config.yaml
vocab_size: 15888
norm: "layernorm"
init: "normal"
learning_rate: 0.000546
warmup_steps: 205
MLP neurons of a small language model. Each row is named by its layer, matrix (down: output weights) and neuron, and shows model dimensions 373-468. Each number is 500 + 50 x the weight over its row's rms, rounded and kept within 0 to 999. Numbers have three digits each.
A block is one neuron, or neurons of one layer that tend to fire together. Before each block is what it responds to, as a language model described it from the Wikipedia text at the highest values.

Separator before table number
L5.down132:529534525451493437447560560513518561528509559526497481540494487469473520586512450431423538455563526549544461536506485471542488379531473552463470577528544534449396570482546515576569434470616544500468414391450478527484536434613495563415530554454477455579549474545449522525475544461501498465
L5.down550:563529481565525530504412501471516534519638510480499487528436538443569556543465462491555509458458460583515562453464421521515540475589488483517487554483489488449469492521507539450484491443550606551544478518498476542440457494532421556531452572447521512579450518526454457449440514478544469481
L5.down706:507445430483480494486578419476565472512453499474517493545474531427398543508407472513526512528504456468582563623591443500526454498519521486578522555563546471527563514491428463556653592547493428432497513489493596561451536500498520451454511512522564447493581475511489558483440486472479473484
L5.down1285:458507678572447538462521482516446470529512486474507522533518493485479512491532548487542433512438535472588565590572492503513504569471621441518500498481414496572439422481383528497461503442489446476490434539515499540544501512539501426418460533382453513411551559516483443521488515562530598472

Before a person's name
L5.down528:497409505439506501528513502489454578516501433520501540442554509503471474432543487525510417500463531560570579561553537469541523435448528460492521442449434502483496429444533456448509464487455515431497482534448546531469404519464512562515504575483450572505560499408516426488498475450462459508
L5.down1814:552531530469621557516472437486489507638427483538431520438524498444424504475611431556512553504508473483504569509518472501511438513544465430525619468498485505570496472500560529530493521541514466445516430506495466508530408507450584464476526514511492450516463513431552511495517370621479522407
L5.down1995:505473602475487607548428417492462532581505500532474511468524624486478504587515452579470505552556571467549521500546486526459428526494536473496544484468489422532488452456429533520415495469488434439447500451534464521492404482531500453528497554471525544521593475380506447610534409411529553519
L5.down1997:491431437435479600481529575464538562556470521492452474452439457480518510427542505555493571498489484550613546496503519412589454437419544489467451536533432512508492436495474487514526490471449451503421504389438573564520524476500545461494485581498541489597538510432485544517488508543463486455

Paragraph-ending period
L3.down1623:517542432480550587529593442441434489420475541514452518510529473601479491516544498555539475481466416509535483522527459513491534411553552481468585524419494523532603442458491428498555555571506557522483485500512527450364409519486551513515416504513476585592452535509465472541490550519573394567

Proper-name final pieces
L5.down231:489532517615516544489544454503467524426556461484448460458479522577499525539458414527429497476575513418409508461531516460626467463451543497422454455526412383498527590450482580606451480502530528527490504495509561529452448485461413525495491509440532491394532486546438411585564408502544527496
L5.down419:565480447535475383459453468661508528471524478508529559506520522460513448528619503484461475529474511464434462555490593515502354460509476453579511472529519475499485473485461520543528596548563438539560421472618477506547416453511493405441531460499502522466566424468561590537499421396479525500
L5.down733:549514468441441498500480541489529495590493513505453518506547492426489471444433540621467576481507431479521477532524485461484539527453413527526516458542398537469372555445522534540409427414431480535570480447591456461543441510461433468484474487532447477451484483502523582504452480476547527471
L5.down1255:508498449523500565550528475485491493527508468477508437446523493562509535481505448536444554501481414501567490439447488477566469457473433506461510538455430475491545455435534597520539456483450566515561479538537488535495554526607416482379490525428582565462564534521536504494518457525550495478

Inside creative-work titles
L3.down1536:530457566547511470499531445432549492460492422600455462521438525546480589573541527504477389456445562423518477448573533538469533473597418595443510420528430504562444571512446488490517494611514519536457497520444486534518573505409501547528507505517533582549433507489438490607550447429485523507

Clause and line endings
L5.down639:478495574491547528450578420456485535504511539483526452481483534472463489542596568511496386511528550443512532512476494454479472531462602498491416423490407457505430561432596451509504525442528467538528496534533593525544522583507427550397632516500675539526481533394578467494509541581532504454
L5.down886:514482448545415542478468528474511517487518608429493560425627522411488555524448497507517558525516462470425467514519462582555476458513409510464546566516571439589521496412466454492420430498581464553518515518567456498514510644512595541528515556475451496490501506535492530487421509561423491485
L5.down1359:470526529451341483477495512524448483545527495519494413539574528483512503576482451438507443495583499463496401499492428514563492578505520449521499571516495541557560464501569447478573507521441539561547554527527429547556541541575530536492523472524448512495414446349503492475483444440471469483
L5.down1758:557543487557487461465523605437554508462556579460447503453545472530510490464459449581447508530479529474477492523513412473505442516461518529457444486500548526519576473528488427441513450590430492508486518447621467487613507607479404509489503542485510458549485505312456484504490589499526410493

Indefinite article "a"
L5.down1:457569528422482535479526555490434511503562491460508480504455512511437564435506522550606444559546475493484461487538434609433449488502433511494637521644459566562483510414457457508499451426453578572495558465499447475496532462530496506504442481515540517448502519565488451575516532539501502453
L5.down355:585562461469621424473571525473533530519478626576499486561509420423543486442515458571570494467549617461515408545469502461537431531482550628468566452500406555473530597429527391491459404371478478551471514527406418615470583468549520461477437595430461537645460517579524434537499592533526463472
L5.down898:568537485477602510524517563543500438538535492607468469493551518528503506466508519432471513501554388403525561455431445451433547491502455574427438499591524514533530497420529491499430467463451465561482491494448451538497584559521500491441494561464449512503504476458534498551474471575452453410
L5.down1662:497483486526465616564447534555473504510510570605521476559489461434420538490528497522507478465608533491500520479436402512532503454515569562523503413574521545492471508491500519591483421488452522478556411609579405576554523418494523528458568488558576395531469567601469468596442478492534581524

First names before surnames
L5.down103:482478558441552482508498482488384466491474484553582479384471506562462466421533420596521388454500466537505505528544551449543428467471565485518563559495425457576606497497504575525463505512577408472549547517490496443489469468460441434538431448552497553484493567433451507520491455407491436535
L5.down118:472489620495504403474494508495519466551435438564441597554519448535507463450490461519394499441450574533554486525504507444485535558532520588473444471523530470503499459626435536467572571551605502475532534466600428505515458558334439534520507455443495443503489587517509548404426522460501435575
L5.down247:427469586479440632458527608484493472568469445549504485415478549433482549442529561492448435463487477528481514578486462420438532489479455515489460448538503489563553486527528529475437485396430477458633531515460519509514516561501483545529545487502490544558529506475452463509422433522614455516
L5.down907:493562583430501555503486509465476526473440512472444483537532543488466379496513541497461466429422475513593469390560534394543516479562513550581390440550469564526493531595589611504445550478457551474549491542490486450452454525449450637543496472494498411509388459437483558561456479611536513589

Separators after numbers
L3.down706:479475483510511613494463490534445483446509538487447568474538479489459520473581463480466524492587607457524583415425400520563498558497473506505506432545561511505424511445481514520431545406510528479538419433553407402558525547504499557524505533486455491523525528410489552457482489540571499387

Relational prepositions before objects
L4.down1009:521501502536354466477523526518495508415527459443516508481461582493515543584502539436551522543461492490527567466468534511481552491522535461527472513498561485513525412558536458489548508514413531547581509481527527497399496517514510495529517474462526502520493512886449534503508507539509493409
L4.down1015:440463489445504456486472459485527517483512450542467543482422502434490602574510525486542558603503411508497470541489500517500497458495552533474542524475552450533476471484507552579520515509535479488506502542509471544460552410548495503583480574483530511525462486578458389561463493470478476439
L4.down1356:536479461530614520481530487556486487494589466484574461485497409538567532521575506449520498549440510553500435566534561560429551416594596536466492611509561486526561561472557529577536474464537487469537507476494503516531540502558465547495483574457492489587468401561534402527482510516424444403
L4.down1429:492465508548454522535489488467431448607437435523444583559529484558530567537542507516506526447521428483515487557441476495512497419441450543520548549527512441524452507462545486497451524507496515499472445589465450536491396411463453470455512588543508500483461527595480409477456435448548497433

Person given names
L4.down114:505525456465483539461522569513416593589513531494514472447488593438495462536502412455542477440527443545501569489541543415450510501465579517552493478474512407509519452577542464548512513525465499467476382608437549563505580470533464533451626547486471427523610523488519502491590482411544508358
L4.down817:499537465521443520502553524514430591525501443459518535407555501543582546532551521616579522473527579548507520478481482454503558417462473457492505506454488449470500513434405510508554416502452572447470528478460535520525535513474519517540615530538549593490545423460505523557469571384515514364
L4.down975:561477576516500497491511601504546625472479492441482465402508536601470493411494512452458425474496484451550465513468457482477485473453493535581456520505548523560603484523522507441474471639463617420418500595460455533555479443533542499418561423497481370547573489495522449562504494471610516566
L4.down1816:539568572454489461537435520557527513464461511557443495567494490524491596462499547448492471520574514448517516512513436548533478527510532517534584533363559575526514535500530516492571429505538464570535501460475424491512384533469635479475392429557466486492473471554454448543478505492601502552

First-name endings
L4.down244:442461453515553458470521551501330492611556462474530430432543611532500539465508512481518532536462465560509577599462555407460515415584483489506624535532550386461563496626516475555478463470461500475556463551464570509496581469554465527561461577440447539530472563509507508495592430396574453394
L4.down843:414604482456503374551526502537527449491486397424464572484568463541551540529511530522538453507497488454482494533565509489465501451418477501475482481540528624488509566529441544549594575554436531477572488543468532538651549573457405514618547559569493463436489452491448477495434482458529526467
L4.down1757:484456511414581431434513519587359472477473453506489465460557515553484568386450532453553501497481456495505499591434504469498545512469464499581530529508530530514541449608519439585523467539467594529574472347475533517439486524537530553537497507488532510531546544554526471534499528383503457557
L4.down1906:425572458474636500588527478466565412386439613538487485580492527540462482419514480399454515515549401475469434524424517469493522543444458450467470552434567560410603543497570467520540458515437470479508511435489587442518520530543514532526554529477507618524503492438468458515529491484572501503

Mid-word continuation fragments
L4.down68:498456425532469476487504465502466442498555471542579552530493531436515540519510431413532506493547469506571469389551504477570496436462551448571529451488432342443430569466534483536393412473467477609521479519525519585581479478457518455533555496590524482481525485529495496429404511433487498571
L4.down346:547473477419424461575452525438492539455500433530476508478369485504523589472471512504505371541616486472592518593559581458515541437466597454391458422546410502527569483390435527430426560457492566545547464469433507458412518462456483501433470534534627512481506505462535473486444465476510499608
L4.down1046:506482486554435508498497549579495490408575527527536395539606465526488504450493476475450560451555481531474551551649564516539480532524558487436546503528483492464485422465548486460506478385469493459526528428494445521578519414652523459496540521502523532425576545442452519527449545537571490520
L4.down1322:534549516553536474622436487497487505432503602449540465402503580451470470492523559389428474452484515496512456441535418440555520587469538545594433417496526533486471533490463483467474437384552491560578432434460462525423518588465620594501535469452508466466606497565534535538565481433444485508

Song and work titles
L5.down392:463490529443533471529538480478601465432522474527516515491458558452519470460454603487525397420465421516447440483541424514467446405423506568485544449533504533521482488543590485458424519559502466503478502540486518544506470486552489458604510542448495522476371515467451450505460547557476562482
L5.down544:518514557502445585517478547513464452486542424538429510470516505478500488481545487469477519516398522386574531519524573540420535570495472456532495512454447490550491541472517502517550434429486485500508470568510497528516542451487538450515539499569511397513456492460578495463430459495487458553
L5.down1431:484447508464570396482499409459466473545512479475499464443502468464447437574513549569451567458530459442485550530585528534518483570396534487532477585524530457569528469509468512558485557509501480426589500479504508559467557416460468530394540547509592487501510509441515539462507488491453424487
L5.down1712:501526497520546528491532583483638513510387529604514537439419487473461427466522559491456519580523552529426485502642596491417500475465556628492465523472524410560463487524470526499530487505543518514455442550545452524450527504484516546446489537464427396514544586461429556445605552538495459564

Before place or team names
L5.down183:486517435470566523465486590412515527545543545465568497498426532518524348431459507484617600569536404595403498478458491471555529455573508463457499485540473462530567538517526454534505562484532410427446463520448483448439489457463468456452517528452492442496531525481488428599441400525479496547
L5.down585:568466477504403560575510426510574490568454584423467490535536534356529493448482434457542481423565468446463496537468509425585500535421474484557498488545411497440532479479496571449489465543518539572508508543459562446468486608489494468541533461464427466616452560546568504500464531579492488485
L5.down957:476433462490605459514510495569551478484526502598468472527472501456489454605437590492476603517531503479460574530500519507484502529456508558479566494581491477449494515522505541461480462542541394553491495467440473411483434507487600497490478536591464573445469450472334426589570519493481480498
L5.down1332:504459566523567440425438531547511527419569495513461543498439537535524499475516477435473508505478495477454522540521493537474500499492529533504499501493466512542485560450517443469551533480597537471543491525514483552496476509462464482511523587469455512531549600483457519529575497513510510506

Predictable continuation tokens
L5.down291:530547580431549414472543591505462557469550606440554575448492425574520506583507477564530395474494475486534460506554613532482533471359530556564480578556517492548478550543504442540519531477532471435458456435496532449444471535537464381473549502459489524550567496453510561459497483427457455474
L5.down935:496507521512615525589473568471527543500533614544491376491463513514437509469427450509435461514418538444567515504496498468488477483573489550546516534525492473430522488391453502494475440502572535569625447449528417398562539598489547501418423514515429479515526465404624514427543417470500482502
L5.down1226:466532568413467503538534596497422479539399515458546472532465460438474484549576471534421538583507455392486601428531519473549468565443438579447544466517528495514518491438414408502542452488496526446535472471468519518555471539522444392558440619556530483470507474561553494544536486507419435432
L5.down1484:459468558549498516465488483442496559444452447561583481478460503605514490486484427471468537487469462546495535575436510555436545486586623452494485445438523491462498501420499497403558539506463492472443530497535594369474529566458433500643490585473491507518559544432444533475485486457567508481

Results and tally tokens
L5.down641:467509466503487450528583519560589463426592471552599375510563503477482441497468549509436481502413441446491518478512482407508461517500453657510483558450494498538445502450499402465568558441422570508517489483532531420454475498496567419557527411555580527474454515548509525515551581497459509487
L5.down1286:506523398484518464436458511589556470502507510557469494484419404500470495493493535496455435381593543503590523529466508576495415519488545468514503494496537486478541516430497467529539501416617446493474411507568544521496540428546489461442465511453527488495525428563493531520481500583589472612
L5.down1812:496461463535564567486578507539536550507429554578466505455458496462475476500386477586472484494492461459449512532561489459456441584488580473470552462520474525418457517552561540469484453564508484476578467462422528554547448465489536462535483559475448535408596467588551524437530525421485541578
L5.down1846:460482521570491514489479462474526485532645463467460454531468543415481467484425503580492498522520523465507493449516487507541474582565514550580532549496424535526381544429536466412446467465469505543557469478530614616587487505561610464436420505411512505539576411475443489549570525489421555488

Head-awaiting determiners and modifiers
L3.down456:584489550573339606529480479424542569487489544476544497474394430515469413438548514491444502538517558442438426526513364465524531572473475446566468475537582621461441518463507500419460560470498529471474484460479539473630608482489452436548499491492519452530515480480483490437500451455500588613

Section heading closers
L4.down1397:496442562468392441477410497477528495486478432470382530499522535512549422563511587565486505462408440482483454503565478455494531489469492493462454433470539561538457553476570388482468526451447574577545497550505496444582549542468548547538539491533548461524475483528479564499518456485444455518
L4.down1735:482476552431557467555479531598496581558461441459544559470503555419498506445514480486481560554528494495534550558555536522466524391519531513508443554469469548445494494471512519591436439478555570461604530519553504507404468475624515470431457545513416596451509445428460444544507481445656471443
L4.down1989:606532397556511471529495425465476499397478480460506477468573554472485462518514466613566435503489559435446579414534538484503513390458479402558431489477425467545518428504439511471527561479471570483496458560550430506498474513519548531551477557517470452499515471370530548487478417417474514467
L4.down2026:463559476592472508599479428449450503427456466544578475583495593459548485505490441475524484498572582605424415486482402459552465442467537472469441484540402635557534549540540471519454552523466550466482482514493419516497574478436520520528528483506468498388526480476424576534587503456467554508

Acquisition verbs before objects
L4.down980:480437482467559497489531393590527542550621467536513584418445319488509398453603423414472458521500527473516572488587514441553461429511516538562513522539484496509448442459464509377510484540574491450451473484546586540561514371547495471549457446563504492434499474573581504554495552507453497438
L4.down1124:502546534478625444517531474510529462606609533417538444494513456439509515420564513500490563553439338539430500568562486547508501480514448525521498485530501360468432488429507525436499446467496472504494509534559584577528443455494563451533456464483494475543520457498561450530433496482511432451
L4.down1673:521446511466488481498500468528470506441520568518491458536567536592521480351559484434512436516530408492557540607412437419534532497464553567518555600512592478533498525459462440441534571557559426474520538421528601578449509455471511586457404510531605512510540466459452462552500498527536518528
L4.down1746:501590445497505410396508553610580508495540498505483574526437445464537606500558500438544580541451534471492496572458534500464566386444521517486617576462540493426529521477431459459548485500581521457538525424532507574387530499576454476494485411445465577427453541622484568464495563555482513443

Paragraph-ending periods
L4.down311:539471471545567476576488436504572496485338507476451420424572457486439538547497425605482509522536550504509512568420537477531451636549557562475461537489547539476416447533506475495559473586549586524507569471546466561494525565476399488420518487496499513488499455541459465546497552557449438489
L4.down455:469431524454511471506469552346488493529543468482525501436524518595396469553437513460579429398421521513524487534492433505523527501451521533514504438466558571490532490552509500443545528419466570514428452482521444514525508574489494455484532518573410552492480476442565588485464542527592448489
L4.down1358:585545485497545432528512499438467471497433537512521411521479507454516478470399489540544489471525459491517515496577486472481530495465565546489517466478543648567495590527522537463532486572503511624432514547560408485551429561507506493456558523558451558474565571398447600587491563494467488564
L4.down1913:524516531642479572440556563342497519524568486454563455543486564451551495434514461577477515564527476446433439528518429462489484506360592452484415552540583600539480493531520492353546523450465462529483486455485459471578628590593543518510533491477487489476497440495439471461567475579565524426

Partitive "of" after quantifiers
L3.down261:474420520419468527553434519463512538461450525521443533393553503492402585519473503459557463510534540448574568441558581443520447519515469441530476539511485554449518553528509539405481513477494544482515455482517520520484601472515506563484458450444512560516509488510508507472519489505530457563

First-name endings
L3.down847:472461501513543461494553531575378493517511369449607343482467613481520526543490508490573520439483474541500549523495546504527518442497483472506554459495585494550508425553465437586484419490417559549545521476453543548478533496512423482569557589418467506534492541462469415521580516472499597510

Word-final pieces before punctuation
L3.down1113:453513507557515527552560494486532541567508535530444511522434470441481451581555522506528452558572497433584486434462470526488425525503514483515540625517543537436586504434432533499504452433534432469520514607491468494563506473444481504482432511448561490494490566449427483408431440491546492472

Last table-row cell
L4.down340:580514481530435521495478593542531514572388553536455482466408433513494479465500465574605532511451539511501446522436507524477462422590561494452421525437441519533486440465451454521566500601589574564514530495591582563513502558531511504483500510582455570508471516541454422516457493524469512562
L4.down437:558526456486544485576464529623562403575453498451500532580409562481517506496483562550569503508559554524486469416524489645522454442518455512562409517459416404518506582495490474582555552531529539551509516550497478521452496408512497479590555475590431582536426481484437505521413561503569485472
L4.down1359:508583484492556474434484593498540470550414543454529575443403456466525541493544460486551545519510479445526487511503478507533424413525584473494497516475412517544466545487462448641566538522567516598522513523535558567536545516478448508452509463567402559407485545494409488611409474510446557473
L4.down1977:532449459455525493515538535465483498447525617479465587441471455394440529545530387555603495508572465601504532556548552505433418380502569418485521529444479475548458387440464525607533524595528500558431557486497644541459531602533470494508553459513461519380428481466389536557406540431410551455

Indefinite article "a"
L4.down219:468466426503434548488478575564375499486488504582480522542509461531491489405511413567509430466532500580502581447469531515463463516590603533473420501548445496537527544500539444537504489500494510538586530521457460544561514494483574551462520511459532467500505393496478469482523550550529459525
L4.down1834:556399548538572388544465474509438537478521572577507515515481475537484430514428441534479441480507507540484522445491541471390486508444494510504525511594474511461438589486473431477484433563461582455514492456486465470668568510413542471481566515451444409582495531555508403504490502439561463507
L4.down1836:516515501519643487445408516606462513584465512561497549531439450464507531519569498561543578503473500504586563573485423457550453466563511540511456552479414477526460459519497570458535522482456511482480553466489543548517485509532527488454469425485575559424475450553485472575499535486469547436
L4.down1993:476540517476291494472494473519515458467509480558566525511454491519482574493541540600574513512501518481510573455531509543530527462548491479378479513570522464487502514509458355548493473478440488411429480499502358451469589508460521482522528545453380448479508470925510495500490534621524534526

Indefinite article "a"
L3.down1271:514589478496502556494525482462572422499464549404568556495474418649577497422499502451512543418520480495482510532512543506491502505524508544444467491517535513521539624524488566428569502437515520516501562496431439461516527495457497452512484475459452458546534469592535478455550615504591512552

Preposition before place names
L3.down597:439466529506546437470476386448472488390490522494455604506522499464445479552420544492532466417446450549562421476579585533505443482564574477548500374476475557526475510435556476543582489394481586574637573554515510576474513493418502495511555590466540519554556493560450429491535450538553432509

Word-opening fragments
L4.down88:556442525493497524481541495447537501523495562475472524547456555550488471516609482539534504438548514573509522481464497531540574488636504367433535499541434485551469467434463510512575572497456447551455481421538468579374421469543488491557537437408559444545516523547482537552502505477549551468
L4.down466:462420429436513505482510485438446498622486599545431508542498431494550456427493439519474484504603551500500380513494543488473427495422453619582533493475508425443492520441517529555459508595519518492440510411520486515510490601555508458481507524409536472475516544560574557505501465564540454492
L4.down945:545505461363513471504491448408565557481464564590484520425511490486490528496502485472532489464472573459447490454433412442491507571448570459559490478521504522512477534460548441530488477518548473502453479563549527480521427534544533467490380452523544528437473536594471532444489533515480474507
L4.down1732:556463511530475455498544484455452505569499441576503470479492525518483491511497509445548442456414577491526529525590455471508429443507394513462677431552585512481453626443560482443552470581552544571470490470490481617502460512488593528483475477450492374461499558542516477499482421553551584494

Row ends and attaching prepositions
L3.down1660:552518484519437390513527579468527533481524430547447573485555649434551402584481485426432506552502479564545531497493460546425534467427432511455571454444437471461437534479570505458571393522527482543575559472503523532487454491499437571395541480405489438510470407525554475506537494579391497401

Singular quantity "one"
L5.down755:552506457517612456513480642498418458475493555506517526608505478444541516482516580521588396456493459474552486477554514545477441405455529444551509586519439454453571484469511534561458434481485509576493636468464506505542486482571484539538574515510548526502523522528456437543526443561490547505
L5.down1060:536486446524545475506489535598409515484467380527476545560571514579418428475602450495408497478465446427511500460452447528592465490452575469452428525462523527494458333533546568393563535523480536524481537472512582399490476493495481585537558514430483586565592537527486466422545505581496386543
L5.down1488:450627594460699452420502491480483517507346458482546428544536486395562399477520534562545473495431449533536481480509537469534539483524445392534491511478521532482565457536478530611557459439502556539533498477412498539508464506503399597447549553505482518490534507559468558484509536497439547408
L5.down1638:564558484464554518471463498423531505588540470604524378411489445597566478485525597437464505588503484488516479461504491508443564482456567558513556582494450498498439402432494454545510551470511565520487511471446574534434441575458540506517527509535451550496558399517497502531594522615443466460

Table cell opener before numbers
L4.down877:412509597432533500550505574514452502514528476502504548437463546447560482521565415479492433489491549565540493503383603550565556410473500485475485488458520493498526466530384493420602597426373472416524513514443522516385461475498484464591565489473534502435510457446456419479484564517563568532
L4.down961:497485610491614505546500559602521527541477480464425507518416531508524538532528460453496389457457559568515417467466571545542451388544455427499495503438488432448585504481476563449608593415434502496478532530552514463538460457543443600498590479524528498489428444449507448568479549548545525383
L4.down1361:466555577471540524578545549475433472434550477489477500535444525521548456356523442441451499484456471581528469506322541425508413486401490528611493448391472515494617509553456518419452553403457520456513521478474528463487425515478484518554498509465539468503511486515484450460502576530505523568
L4.down1873:507492534456581574633490589574432452505540491494492528546496526535520545544517436521436502511486537541500416468419552510533489470506470457530483476460503486507546462515483528425560630409446537457510446453578531439566500406474432554575563485467542478464495481440491438533552493478509556496

Mid-number and mid-word pieces
L4.down87:517415572559522489449578477498497438500519451484494492575449481413474499523557480419452470460562479435473588470545484592492506463591459431465668527570459441562502486522522497482454503515464558465568497478527423521424580510479509512475464464419517455510395582451566486488491505488427520352
L4.down206:471599472535497510453469476490535400499455517535466530477492490456542572514489509532479471380489577535462512533466501508508531478465456499501547517427562521499492410520537535503581528475544532614457425569447427595413498554439579471568493509525482446498399494516459515542502548531363497430
L4.down935:481542517469535501488543526467545472542422469509493596501502486438429476508532489434568455473596550482581553492544478432517507556479495494515603467501487451404532574532527491511540465525587426571528461503577522502458470472451420590522468514466463529546597523492436582481523474491461599392
L4.down1545:483523440574514483507563513478567444455471602444454568452579490484503519422522501469463503506495464432452460632514422541549515597426501415386486469502506503472575460478457486453562585483475639488465532534500577533479518468528494437561553526497570553460514514480594470499472501516498439464

Mid-word "es" fragments
L5.down81:478571522542477541510529558496497516545436514540528486515444499461511488538537485512509523496531538485497475532475518502477494496567495496580446490485571418432520552522558477458505474527455589477438521453504508476459593525524516464487511443472413549523422605444465575444522457435524484514
L5.down685:570522431507605529541533433588466587529571447528461422497476508539523501524439477496500517464591464493502479501449519472469477470568521603517486485501593425449515484529490443442489483495469549537467418482490534468483503662570551521492445466483518561527472498499452537496497442523537470541
L5.down847:480497510501452441334500477411548517530464496454580586398533505489522523517475405505479522434491507442502431487463507525509438499499519539469573476462484515470456485544474544512424422589598513515432540498551557574486504523535487512546487473468538492499522639602464618442533485528414514524
L5.down2040:488385549460416449555505510495516408511592646464520534402531408421516511472504464569521561443559473521498519486606459537479531446470560486423611471484653519565540564592477531534559546497517451450602490466459473435442409434530455510474482523494423468511470487565558461479574521509458505412

Tokens inside proper titles
L4.down184:507521503446383435436529533570413500488434476444480513390533529575455545453511560482522471601447471420497521508501502442492496351520527433471490438560459470462518559475477492501497437582452505456435519452577496560590547479469447517508554437568517575385489449562566536527424509444448462564
L4.down377:509455533465445558522526368423605536533422461464521483475431535454630413575618535495472508494553500502573550581539482526533499553535623554436456453523491490500555522512622492553522523489497493524502456510498508486579621527574457588484500479443584524491458509281566472490541422529403413478
L4.down787:546523616448541524516454431526435544433496514484555586487523493415542447515535560582614490577606410516494504532496566509556476473364438564525434457549543463446529503509452444464522432483509515467523550490483527479571447498359514582456466404615504515445394448528497465520525510546567533603
L4.down1001:562484500501478426506524512544563516525520496607445526454507471551438503515489498473391419464487529469481435535590562465448537533546465563459489508473600424564442561503522483619504605566591472501519493525437419514502586490564554554514503498518512491520540455494513533494494507545484477484

Personal name completions
L3.down1335:530625470531482535500497544518550493459475504451478478481515507516432562592509486495451509478477493469394512463560464542477461495495491491530435477483458426529555549512501510544503611490470496547459528487546417469464469436519410535444436526462356563581495498567558579421510471460608525476

Before a person's name
L3.down1647:471453502469546624430569507481532595560444506541537463542490534458470435456509489396392456461497498477509544475476504396521576476541496461592547476500546443475472486548494542521509448518477507455448482582463499525439537550469565481614509460593517451579537488522567440483521492579451533426